MLP neurons of a small language model. Each row is named by its layer, matrix (gate and up: input weights) and neuron, and shows model dimensions 16-143. Each number is 128 + 24 x the weight over its row's rms, rounded and kept within 0 to 255. Numbers have three digits each. A neuron's up and down rows have the sign that makes its largest values positive.
A block is one neuron, or neurons of one layer that tend to fire together. After each block is what it responds to, as a language model described it from the Wikipedia text at the highest values.

L4.gate48:192156148068116119174092141094144115131147176167135115108156097138118107121135082128150149095125140131098130129139116128140145163102099116137096142109121126154107142115140158100100124156140104100124100089111087158114093156184112134118119155137157116127145154118121125143132117103117098103111113093110140134132123144107164092133084105134141144091110183157106151100085138107137156117120
L4.up48:115153152145107119132100152152105119169135097126115116136101113152143173095160124146156138088123096126137131134111142101113143151123149109074131162125118130138103128069146136144150150118134127127136124093158100145131113151165143133102131109122123114134137132094121106133163168113151146119193165144149110172137150122141136144126133140081106096095137119140196100104138127143116110111133
L4.gate102:097129126113130159147159147165133159144114170140096143149096118156112133134109114132161145112121114167102108130144145102133137132204129113133111143120138140120140166104157166143090107125152116084202128137097125154151136158121131092154147125148140167069150098107132109147141143132141126140156149129118136136158131143113123124106099086102079125109116143130137139097081099093115148149143
L4.up102:131136140113162095157093137139116113116103161163090107086112128106104118124121132132162132139111142156130140179107144119144143159131121099072127145137142157103119135143138093142133147120140111104108133122092097090102133129197136150129089142115148127120162182106126116127144122110138112139107116143127108149111059121093153125113093108168144205110163168120089149148184134118124126130150
L4.gate109:128112130113139140137144100150149184101098143142090114095109125193144100136127121118118104152155116162150102140114140143123086142169110161137182096124142161159125122109158156173115103152140173103128134140145152138157147163148127105118091111068176137144103141118132133105131144103097140134118160106117144149120142140127110113089090130173102099110059106150105141129098153134130135097138
L4.up109:112100152110105102088067159147115135094138166161103154093084115184120123103135122143125135115120119140175162074125077154153103129130134174142142153137075101139103131118074133086119143120138118095125106125101100106119163127159134117130142079161092125109115119130126107112127088159135155126097118141170104135125136141128144124083115125151129151132170126104151111086089144105098092089113
L4.gate127:121187122148156160163140149128135126134104156119088110141141138143117175096133094121137109131133145123153157149138118159130126177114123145070134147099125127115106125122126184157156132095102124085138145151151156131139141118139137131086132133078130149078144152133123121128128123185155133104148136136138153122147125137133110164122118178125048167122138083139120161141085155085105142124123
L4.up127:111150126148124151138143144115163172148158185108114130098106087126102132128124132122146102131140165104154104111130121108125119142116167160096120115101132109120114141140129134117121159146145121067132129163125154128135131113133121098168114150081126169164174162099121135098123135155123183100108103170146099131156152147129102118111097098162104172164143100144109125107109170126092111138052
L4.gate164:140099127134122132131138138122110119123146160141139176129137117144133155153122146113112151074092151121160153111111108122138120128126115121108108148108156071128127163128134149136122106156167156145109148116126070173135160094125128130095139077141154133124117094097149118145111153130160153097163167099107135093171124113091127093112086090126142174103125072121127136104152102133135123095127
L4.up164:155124140122188133140102173117148141170116157114118163125188158164112139152139125105125136116138131119158130101146165148083194089132112107151150187155153072125126163116116166112118140129124107106120110135162114151109140119112122110117151093094126168127124160115127146116134138113170118136112118142134143147113147115141113106099143135120136123121097145145106121063104146153063115115127
L4.gate177:090140121158077117101174145133150149160107119123142152108132135148111147125126090150091147177115149156112148107122143115131140136177112170115157120136139133124111100084157142151144132127141080111170134146146113145132120105099104101072093123103100167117161153108127143088140154173142111134142139082158146175115142179157093110125138113149124116147138085092124086142105138121108161092159
L4.up177:109109104145114138176134156086132181123140119099130112159107098108104138134144133157133105143149103107136137085126167110160142113132154123139118147150143090112137115136156132152162109083169129120124133117125138132152125121129102115127156150124129165127123189136134178133111129085140146125157122139097119122156178127142143159101131142086128113156116112123111121084080171130115113088105
L4.gate266:142104132141150136107143165100085172131126150146125115101129125149109126106091134095130103118106097102123124144064160133075142150147096126139185146130147117096123153137118069151147094119136138129104139128102116156121104124095119102124133165147115146137107103115131127063134132139104161132145111135126147111119139131103119159080131145151123143137150124078111085138139189101086131101121
L4.up266:113141087152129091158143114133101194148155130157144141135147129113127138136097112127149076102138162094140078123128135102086130094121149155079091122127125104131138161107117149143137131124088163169154176124128135152093109158122143120127125131135144148116076117130099134096127175136156136104147135092110096110151126135140090168172182109122144106143162100138109104124144147144116151147152
L4.gate336:104131160158106177112117160124140163143165135163138127135115133138162135113127136125125140144133104161150091101130106182163114130138128103073141121109118130135135087156177137158165111149113108101150161113135122131131167119132110117120150132101095136079103113082163156124116114131149134100096110116073120191108149139139108104105124123138100141145164118131102136112112149130133116137146
L4.up336:153091179151163122137070177139169148146110168157110162127096100122110143130097114176134163142129060116152127095135105118159134139127129150139165122135136119175135134137108104121122114109124120176131127130149126098131155087155142125150136161092157080140134148111122111138120116135165176126119157181148133152119138111147119152154130105137098164136135123135137125135138137087143114134159
L4.gate443:114101086163091145128118114142149120080130078123175127128139144106149115152117136140093139141112132111138125159092140132088137117100171139124126116116136142117113141108168117145157161143095157097111146141160156181141134132107101109099127100136154110097135125150091139101135085158158133108112158133117117131134116160098129091044123123124136111112141090157095171145140149152151116119118
L4.up443:148120123135120111177128107120115133125117151112142118135110132133130140111179101141108107147198110140126096137147081157024130128111149113102127094134163166125136118135132139138140124092132143115094085122089145115095123111117121096132137077172106100126167131126129142100145138118093113127098124103157150105122111137106120138087121163127152114126135130155123104145142146156083089072124
L4.gate455:115171152080167128165129135109113137132087150115118145148151137139154148092174099132121131103135176156151136112128116127075106129124149110111104119126124124101091112123156112172142137145165117110127170130142125092118152128105140115102130148096145109133185159163127120141146146171174129133137186158166144102124077082078124108142091165122109145131160083101127102161122159110132105124149
L4.up455:068141146131142138120128075143097152120110161098103157146103118177102108186115123145143139129112092132135140130138105097128137115154097138092128167116129120150151158112123141132096097106145114154172148143157157163166115118149135152143105086094141111147138159109172144109135137126097114111155113139069145094147156138125102145120145121122118102147144152148090124119155072152125145095085
L4.gate500:120122110114122142130124160115109154139140147124097080116125098147120108141134122113121125129121114099158198149106127143161129164129117149135175142149157113150130145163118125105072139119127124101101148101103096105104119119100122126103097156119135183109142186138098151106190119173127120108074129138130150114148148126141127155114130124135068195134136102148119125147124110146144125117152
L4.up500:125136122127106178112119118137131160128084153100093114133097114194165112130173126129093136139103153128100143115140152111162139171136104148086127133136145116140123142133175115116109113182144113123099133131106131146145093123120106138129094156131132143160138143165125079121137131165123163119087160150126140117098130163084107171125122115138145182142132080117148086122152098078141133107150
L4.gate613:156141181110139155172101129107120123130122131130095097111117121089139177115126137117149121150133126148129089147126156103063121203123127131159128121099146104130143164102112145142085135092177087108147129086169122141129153167118123162127115122116159150089107108146117130116145152109131123111119143135141123140156113086081079130091108115158112152117148123106113134125109132142126160152102
L4.up613:170112197092099096137100127184132133152119091152096135086126106139127140103191165108127129185152126096170154095141145118095183157090112082123132149125112122113114149149076158124106145140137140115153103114132126105107124098135118084128147101136129134106113158117089101128131134120155096136113138110126154138131118144128114154103141096184136151128110132139099123140137119095138136133135
L4.gate626:138120176099184134128135130134123113150140128136041135126117087133179152146129126129109146104128141121147120136108128150152157170125085098104134152153126120130149189087155103116129121125170145123145146134118153132151141086114147138152144110117147169102122177130163127123168141146117150117114120113103087120200125127136153129117127133109152128126108167130099111075152138133149149151112
L4.up626:149163175108129088122100101108092155114157135155085114164141141134129156159164095126100118120139173119143145141115140135141108140128091140117177188107120148101160147125130079104119098162169133133144111149113139169146133103106117154123100133134143094118149110126161120132145148139147156129151167081125108136161126129131150163095146085103137124122122141095110163092114118116135139109127
L4.gate690:122128125187137138112137129123182139157149123132060135157119107130143143134105132137091129175132090143129135165129088151132111182172100136104142142107125138090108165102130120142126130114148108118117137143161151138120143108135146151147141145115170125128132147073143109137104115150161164152156115124110116101171134112092176142108121109154082168105147156118112133137129136104156139142119
L4.up690:147134110073114083153153155168071124087119159153091136143103117159139122113188121174205111127138148105138111136108141118159122145129107097111104104101126138092136172152130128164125130136122112147138157096128113129159090164136152092130136082130105112135108119193127128106152168135145126103144142147189153122142127159114095101120119154129104148160095122142130113141133158133124127120157
L4.gate717:147154135123157139129126121096175126138151122149072151097114064137145131131131135111120148149120111114131114109127100148090146124149121105095119153108126118162112138122124140124093097145209128163186118141126098185105167092145091123112150136139142136105142149142129163104120133118133130105133137126119128116130106142129155178119111095140120166110150119095144155144160119099098161130109
L4.up717:140133136128155155134113113109124124125160131149078155113099097133163133188168134108177143171114094136128094133134177155105160167103095088146146147102105112128123178138124148117109136122164098145130141138138110141128167130131145106126128110143169169135078100083106084148155116127140160119155125148098125139129133109116124134134105125101124133119141132149139136139101132128141163126161
L4.gate764:147145126090119114120168132125133148090108147113117116156099137153169098114180110065176122125118100128162141124114125097095147181115095136133113148126109140153100099122100083126159122161090151118155105124122131112132140157152075098123146120137107133137115144139133152136176128169094104139124174141150136147139119154121162145124074093120116155172142107153115163097104124122155132146116
L4.up764:137141128109146142098108133130155143105126174095113135156102146168147125075121120112146119139116120111156091132117147123109154175139108099128132132148175137098088129120149078105163105159091130125136135138116112105116160160125178124102102120111119135135141119148091110100116145124128113149139154145137109162124154140126101132122085146096077176111162134135143138076117133135030119127144
Wiki section-heading equals signs

L3.gate12:091132147116089158092166142103126132115107158163138143118091133178154113139146159174119133113108100114132112116118122122104109162141103170122155152113128125153125138135133176147119101145140123155168104139125138123115156122072119089085107105083127137125176155137152136157158176176109118131145159172137147126130120170107131142127133109119165119127127086127120154122077158094100153082091
L3.up12:132154124155138116131169150101125189190096141150147116138122127165142139131144104128150133152142138103140122119131116101080131203172135115122121138109121140160123150172071125172105121117133115148150136113137137164167118113105097135121156101121126121134145126126141142143153135143077108126152137128111158113143088136127092145111141114161126178131169132140123128127136189147137122077156
L3.gate110:130138127139130151138136128136153167154125151179109151108104116172146134138115073138120135113131127148148109064149124133068158147141129120133131128102105136109089142117128128156146121138169125095138106078161121175126126131131111157088101063095175131111147188127141138139117128151132137102142172126123148151155162108074121148102136157111104147129109077139128127121104142129129157117116
L3.up110:130110154098149098164116083111122114172144135136085157148117124181125098155106150121140159144140141166118119132099134135127107142111088145098147146142108094120091159118141144160138117144142100094124110122107170177101124142158133125171063161105092094109146187148156187144195115158115144127140130135067163126143145145121128119115116127116130120122118103147120143095130094135122101149131
L3.gate328:106163086142120168128139119137132118168134136153088179106145115122130126149100138126146106099135132119113133113100132134125171127111139146094106137122149160111129161118138125165148130164105128109118108120156144119125152141130114145081148124107125148102134173113162155045094172126124155139147167111086124134165149123124117131122109094151163102182181089123134149098121153145137140113135
L3.up328:155166149159144110177149102090114151174098119110147161161152134150145143137145119090158124115128116123132138116179163126129109139082118158075118101164140115073140083157105117096103108110102109128148162139123130123140134140147171133126151113144152143072128123138133135087149152091122122133176113137112130110143145126112121173124108153080125147095139172139116095110115154107134139100136
L3.gate431:139139147102149120108146124147142130138103124151104159094132133165124167108104118133107170106183183167124107110161175128116117138106133108106114134098121100112138157140122105134164122137146114129126120132137148175096126102121104108151122130120157126111141118129177135151130169157137136119145160132116157167137079118117116105105065142131077174096133134151079107117127135103141171130128
L3.up431:126145138019157127144127140124085105145110112150132106109138127136127155125133119155147165181166187146126104097130152120099116115082156131106091162125106137110102102148102090100150098134157127109093165099130189143112162124164090123130081101120106108096127159129153099130106151148144127117108111137151141141170136122147131127110134150158115167133112147109094091096136126132140136158120
Wiki section header start

L5.gate315:115101174106132128127136128142144144142160143140089091143141083134150186124165102150122122107142149122115119130129124131063151142130118111162125150117117170149181156129151126166103153080125131099118111172107163138145172112142130156145103142144117108105176172161141150123137134163111159133141123106165112110137173141132086105118109098101122132115108117150098119107140175145148154099103
L5.up315:124125173107140159136118110167139135143112153133078065114134115131188139107165106167122111147165145103122152143124115141105148170108130109128132143095100156151157158096104121165095120117112129074112109155155151135163156116128144131153105148135122113116148166152144142108135139115091142129135140082128121135168169154095102119108141115119126129102144139145085101089156130144147187124106
Section heading markup

L4.gate37:128118132097167110116156116148110144159147102111119132155099117134107137123114155142119130147145127087152142176148135174105076127115142117143126117146130107122149105158128141102149124165181143127122107125099164116118164141107164116150126085155135161145133126130133148157148135126111102173079128121127151141125152141094129083114078123162143185075118127118151140091163128132100108105091
L4.up37:154093152083130117120152089134121180176169134109148140138109147125111159110105123144123158182142160125136159148125108163108095123115136140145109090140140115135139137134183081086140136125143130151106101136096157137102149107077117117137110105160097144153110140132137144133142161097110131144082101105112125136132153127136075116117122135155146135074161105116109130114102147135096096149118
L4.gate66:100151125136125107152164122151091140135125164166114156139175108117126143112097120135144182176150147135142125102152112132092148142190121128139134132142133124146124121126176122157114131097105093151110149147100178145115130104174184133164135150123128141135142129105146111151159135149154105141097100183137122088123092149150111135107098148112175140143128151107081137133108168108086143157159
L4.up66:135177134112140129124151133188142082187119101106120118155138141104097107133123101114137120127117107121148121151139112121145105136156121122124123108099075113159124149157124168148141131149090136148136126112120104138118133153192139116132141119146125112182127112100140112078153125102101147147131121139128167107114092150112159108111082142149139142130084125133113116185137142135155208139129
L4.gate193:135098097146131153172090124091142139123121088106150126121148086133130107122117119133098139132145158148105115082071131152145131161104145152115119119139143124084115142086130128125139150067121124126129096159111151101113130125115156131141099109154145136125141108142118139146122153165081120101102152149125159146127162112135062141119124094071113141112121138149130146142143177097166152137096
L4.up193:129101129131138102135153147115151162134112114116071125155111094135151159146106144151139129160145128144118134089126088172114154118123119123133141152178111153146156144134150142144049153128076103126140068102115111075077118121141119092126159170132126118140110108115146120143157137122117089123107108128125120148155118129129107153145121114097109137113121115183132119121110159116111195133104
L4.gate229:120107150137090161155164116117118109122132123130118127140166110128143139153133163148105159121153150150157122146109184131054148109170133147143126090092105157157136142123136144147120114101111126082121131169078167160131114195135143089136136159160158132144135145121139131143108131144113127168162131150130110119132131167146107170172139146127115145124112133154137114100149074120112087165120
L4.up229:108114155076163138116133137102113140125117135123115132113113132158169161110145159130108125144125121118160126152137173105115164156122146094122112149134105110082136166133100137090140102140136089147171107128145151106086159145124145099105120146101113130122114102127096155138119140160099155108114092155197162169180145151118152142166146120134145171122146151137125125130163143130111115130118
L4.gate272:181145116097104143136143125073165129101116120069104174110121124155115083128166108119151127144139140115145164173125120155157165144142111135140107129151105131092159115161133125151156136125161116119142131136151137135160131160118123153159102127086152131120153107082119113091144161110114171135131173127170112153126115120146139106168109133062143140084089109139121143149153134110167195104126
L4.up272:140161132135107147098112143121137133100053122086099135123138097171173144135115118114132126132121136155132155129090112125130130148203072119177144156074109145083125130163132118179146119139158121128129108122142111129124108121150154170106121177141125112097131125103146144132115126078109165104134132144126129153137119136137148082135148140132130155152122121161110183144143139137154169129132
L4.gate286:157118147133093141140125110122129146129112143134125166150132114160147133151121130127104091104089172112132127164144113146122136124124147148130186103139111090123184142141171135105127139109127149084121157176095138152159077124153129114123123145119149109180155101132185151118140125144093158181112103124115102152124115153169101150167120101125096150183152164158113142096115156123140117092093
L4.up286:100122126114108161137151103089129124110106138136124186125093143140168111119122148121139096121143130096122160113145134154126148178131129125135153109134150120108172166107180139142135143125090120089104143127114110146147092135134159146151104117091161114136167120147126106117169168173113165179131117078150107135136138155177125138134107108166058168105154128148127135082109110122098123137127
L4.gate310:152098137132114117158094115120133108100117157121124162113136109094107094133103146134103109153148119149096142160107128151127092152126101128137125141130093149112124114129135172150148125100152112137086127146095104126123137180172139163133130118075130155140124084127168123103190130127102112127098115175138127118104097158134145084140156108106116119099147168135128109105098086128120135068156
L4.up310:102151107120124157105138130134135104136094135146135145144102109152139110138146114120155095143105113124172055138123134104148126157098095129143124149147094115129140158122119164147139099133147111188129084117122150135119124106110103077096064150088142119178130113097152117138110107119167138119131185138154134106096151146130123124133125110104137133112113071151148162121064144155126130121139
L4.gate329:126155130157120127125097124148103159097094159100139154121156138152131137136148166163138085138111110080152147176155107127105149125151111125158173162099107195136137140155131106145174138169152147143112113165139144130117075118145120104110100188078151129179128103106139162110147151114134164151138140134183121159111134133141105124133139094119109101130130137150128102136168143143090124127145
L4.up329:090150140088109119138102092106097128108130149120120108167152127113149161119140127153117115124127121101081146108146130090109138145111115138162145139125099131160132147108115126187148125161118162131142082167128157164099084129149161092092133135134117152128128152099131145137083091163113117141146125124113126141107180182132098100066133087148133086076130109153147157120100134175117139128124
L4.gate363:101120096161125114114148148129156137146098095092150162109160146185122144127136145148109130136136129126097113135105160110137150172159157168129182161152157116092146125155113150127155101147127128130117114061127121140107118143148121117132077140152121125117109091126144136125149166165155124149097136133141144145126111141146091115132134071112086159138127108177154116089126094120118126119109
L4.up363:123158120121101062102155164166127116149113113099130111108091090100127128161129146116134092134103159125120119108127097137119136171129135116115108166121122079125149118152138107147134127115125117105129122159142088101118102146102095139126138146118102134150126132095115098158149155137101101141131121163149146119136112115170124088104120157139144137192138115068112150102144156104091100093185
L4.gate420:125083131146093131112127138119130113138137156104101161142138097129124121109117106133121115152097147153161136104111125142113123150157060134098128186165107134104109175127169112105152139149101111156127108089146131122102148154124094130144137162142165161133087127157142124143134105142079097174103136155151171138124128142116117155116133128126108127128079130102142194146120141167114135143139
L4.up420:106127157109100118120163101148074120151090143122124146117166096109135117120157108117134118159115164137137095093123171118162131132126094161139129118161115170133112089152134143093142130125121108137134099157093159070151132146132108118119091119166175155090109129169134094083126118158094159159167115143157169139104100132118128153118130093144126159139060150133140131100108133112104122188132
L4.gate433:135122133130138142114165131155130137143117065115136135133168108126113110112109126145143136130110114137079091105107118079151147116108154184125154119119090109128114117197105138116137131121101103102112137129132144120119112151101126159087153121119101136063136128146146102159133070149091130139129100162104115123116073145138166146079144119115132131136156059156148137125134123153136123101123
L4.up433:173149101109132136121154103174105159095140135119133161128124113122119118125088129167109139137144110137136134118100097130125147155123135142139168151084107117117097153123123137169141157108100130137136115084147168131151118137185138172124112121118073143120172171117109151115142134179109137113123096156118111145127121171131106126128133091112116107122126095138187148132176089113163102135087
L4.gate533:147138128163103161174129130136174138168141144148203170122151142134135109103160097124072069119147154124138100128170116150060138108183127125139184136104135102141156115139142112118130130099120142100122122127113150151102139118114155117107132143127104122139123105102124159152140126134106159122163109108128097102168148074107121155140137106161147142145110139155111111115086113132088150110134
L4.up533:097117118113126108103092160081114117110127121114140130128112118117120064128151111089136141096132196147080136126118125122134100206111142129161164124114102129166179139138111093111151165152117116131104136104135115164114128096124096101148131144101135104141095097109162166132144176090113111106129149151143117124107114158110140098107119100119097144131122113132129103115167128122063091129132
L4.gate545:088112134099109145114156121138121157143139133133118119154080068118146127127115150136106148091123107153126117103154101142125159182173130186126168110121169152114110132126081126174132136139092118108089119102173147119158112110123131142129129151149105106115079154144155138114151092136103109142173163133144121128107105152094116143102099129139153140091106131183186142133153143112133150112139
L4.up545:155141140093143078109150139113086138119150090118085130170169100142164114111153173144175106130101124112066123140129173137138101166127112132174106144126109103120126140114158139105130149095090168145109128153106137139158159132131082166088111178143165118147146139122142107144088147111107096123140174133114167172135134159129107121115108145101114135143146099135141136130151152126136149180134
L4.gate562:129125140134155141112118135132093095137161112141100160110154124120100125115125124144125135129143179124109099105101136152129110102149107123149085107130113118177111158114116120168092110126119096097126149148140131119133134146127143138103110167144109130138143103134143078106109096138116108112128150120115106116138120203114153189155127091102139123087116111185151112139149189103087097149109
L4.up562:111121116155142121090125122099112125102108124130131087154126124126147094132105163106158099173081147094135099183115118090111157164101127128112122149149117164109129140147094101116114137108158122121058101130095139139163104092117101145121129105137161074091125109133160137134145138099142112181121106153150155128128149121164129123134145176103050139148123122105160139173126105146131093171127
L4.gate664:120093121127135139133149119129113180155110154123106218116131103134170088142065125124126126140182134165101138138115134183146128141136123159116109142136122176089141143124110125118126164139093139143141173144114074097121128112160116115140091126136123116092136133154115111166131159112114107142099131155110137137127123129095117121156099114112106173094080155165078132115124106105089095158106
L4.up664:134124113096138152142148136094096106165140129130099178158098084161135107149153111120160166165161118149135114164115160132113140137110126121105176099125110104124155197139097146131139165129117152115151091137141111110113148159143173141116093124126130119080121086162125112174135135119130129153123153143101150118139107133110127105171120110104087108108082155154104145129112121085127152141076
L4.gate730:098144107142156146098187122125127174146130096107117127128134132124135156105086145114085090142094114120121104122128134140144141141113119145116100160133146057079110133129120129156145127156146126150175151100126165123168103165127099104163101129127124175104135121109166115151167126114134111138116165091110143138109162103123069113156154121116171131164145100110147138134170108107138148134142
L4.up730:129102126183118095101122113111150132136112115120140106156129122116140137096094153091133111129137109098146118120116146133134136199089139105106118193102121108087146130091148126109140154117121135146128148087124125135166108133122140161132159119137157152127099099130114130128138137099171138159147123125123130100160172110160096113183132138170133122118138150112107132117166158135123082152128
Fractional digits after separators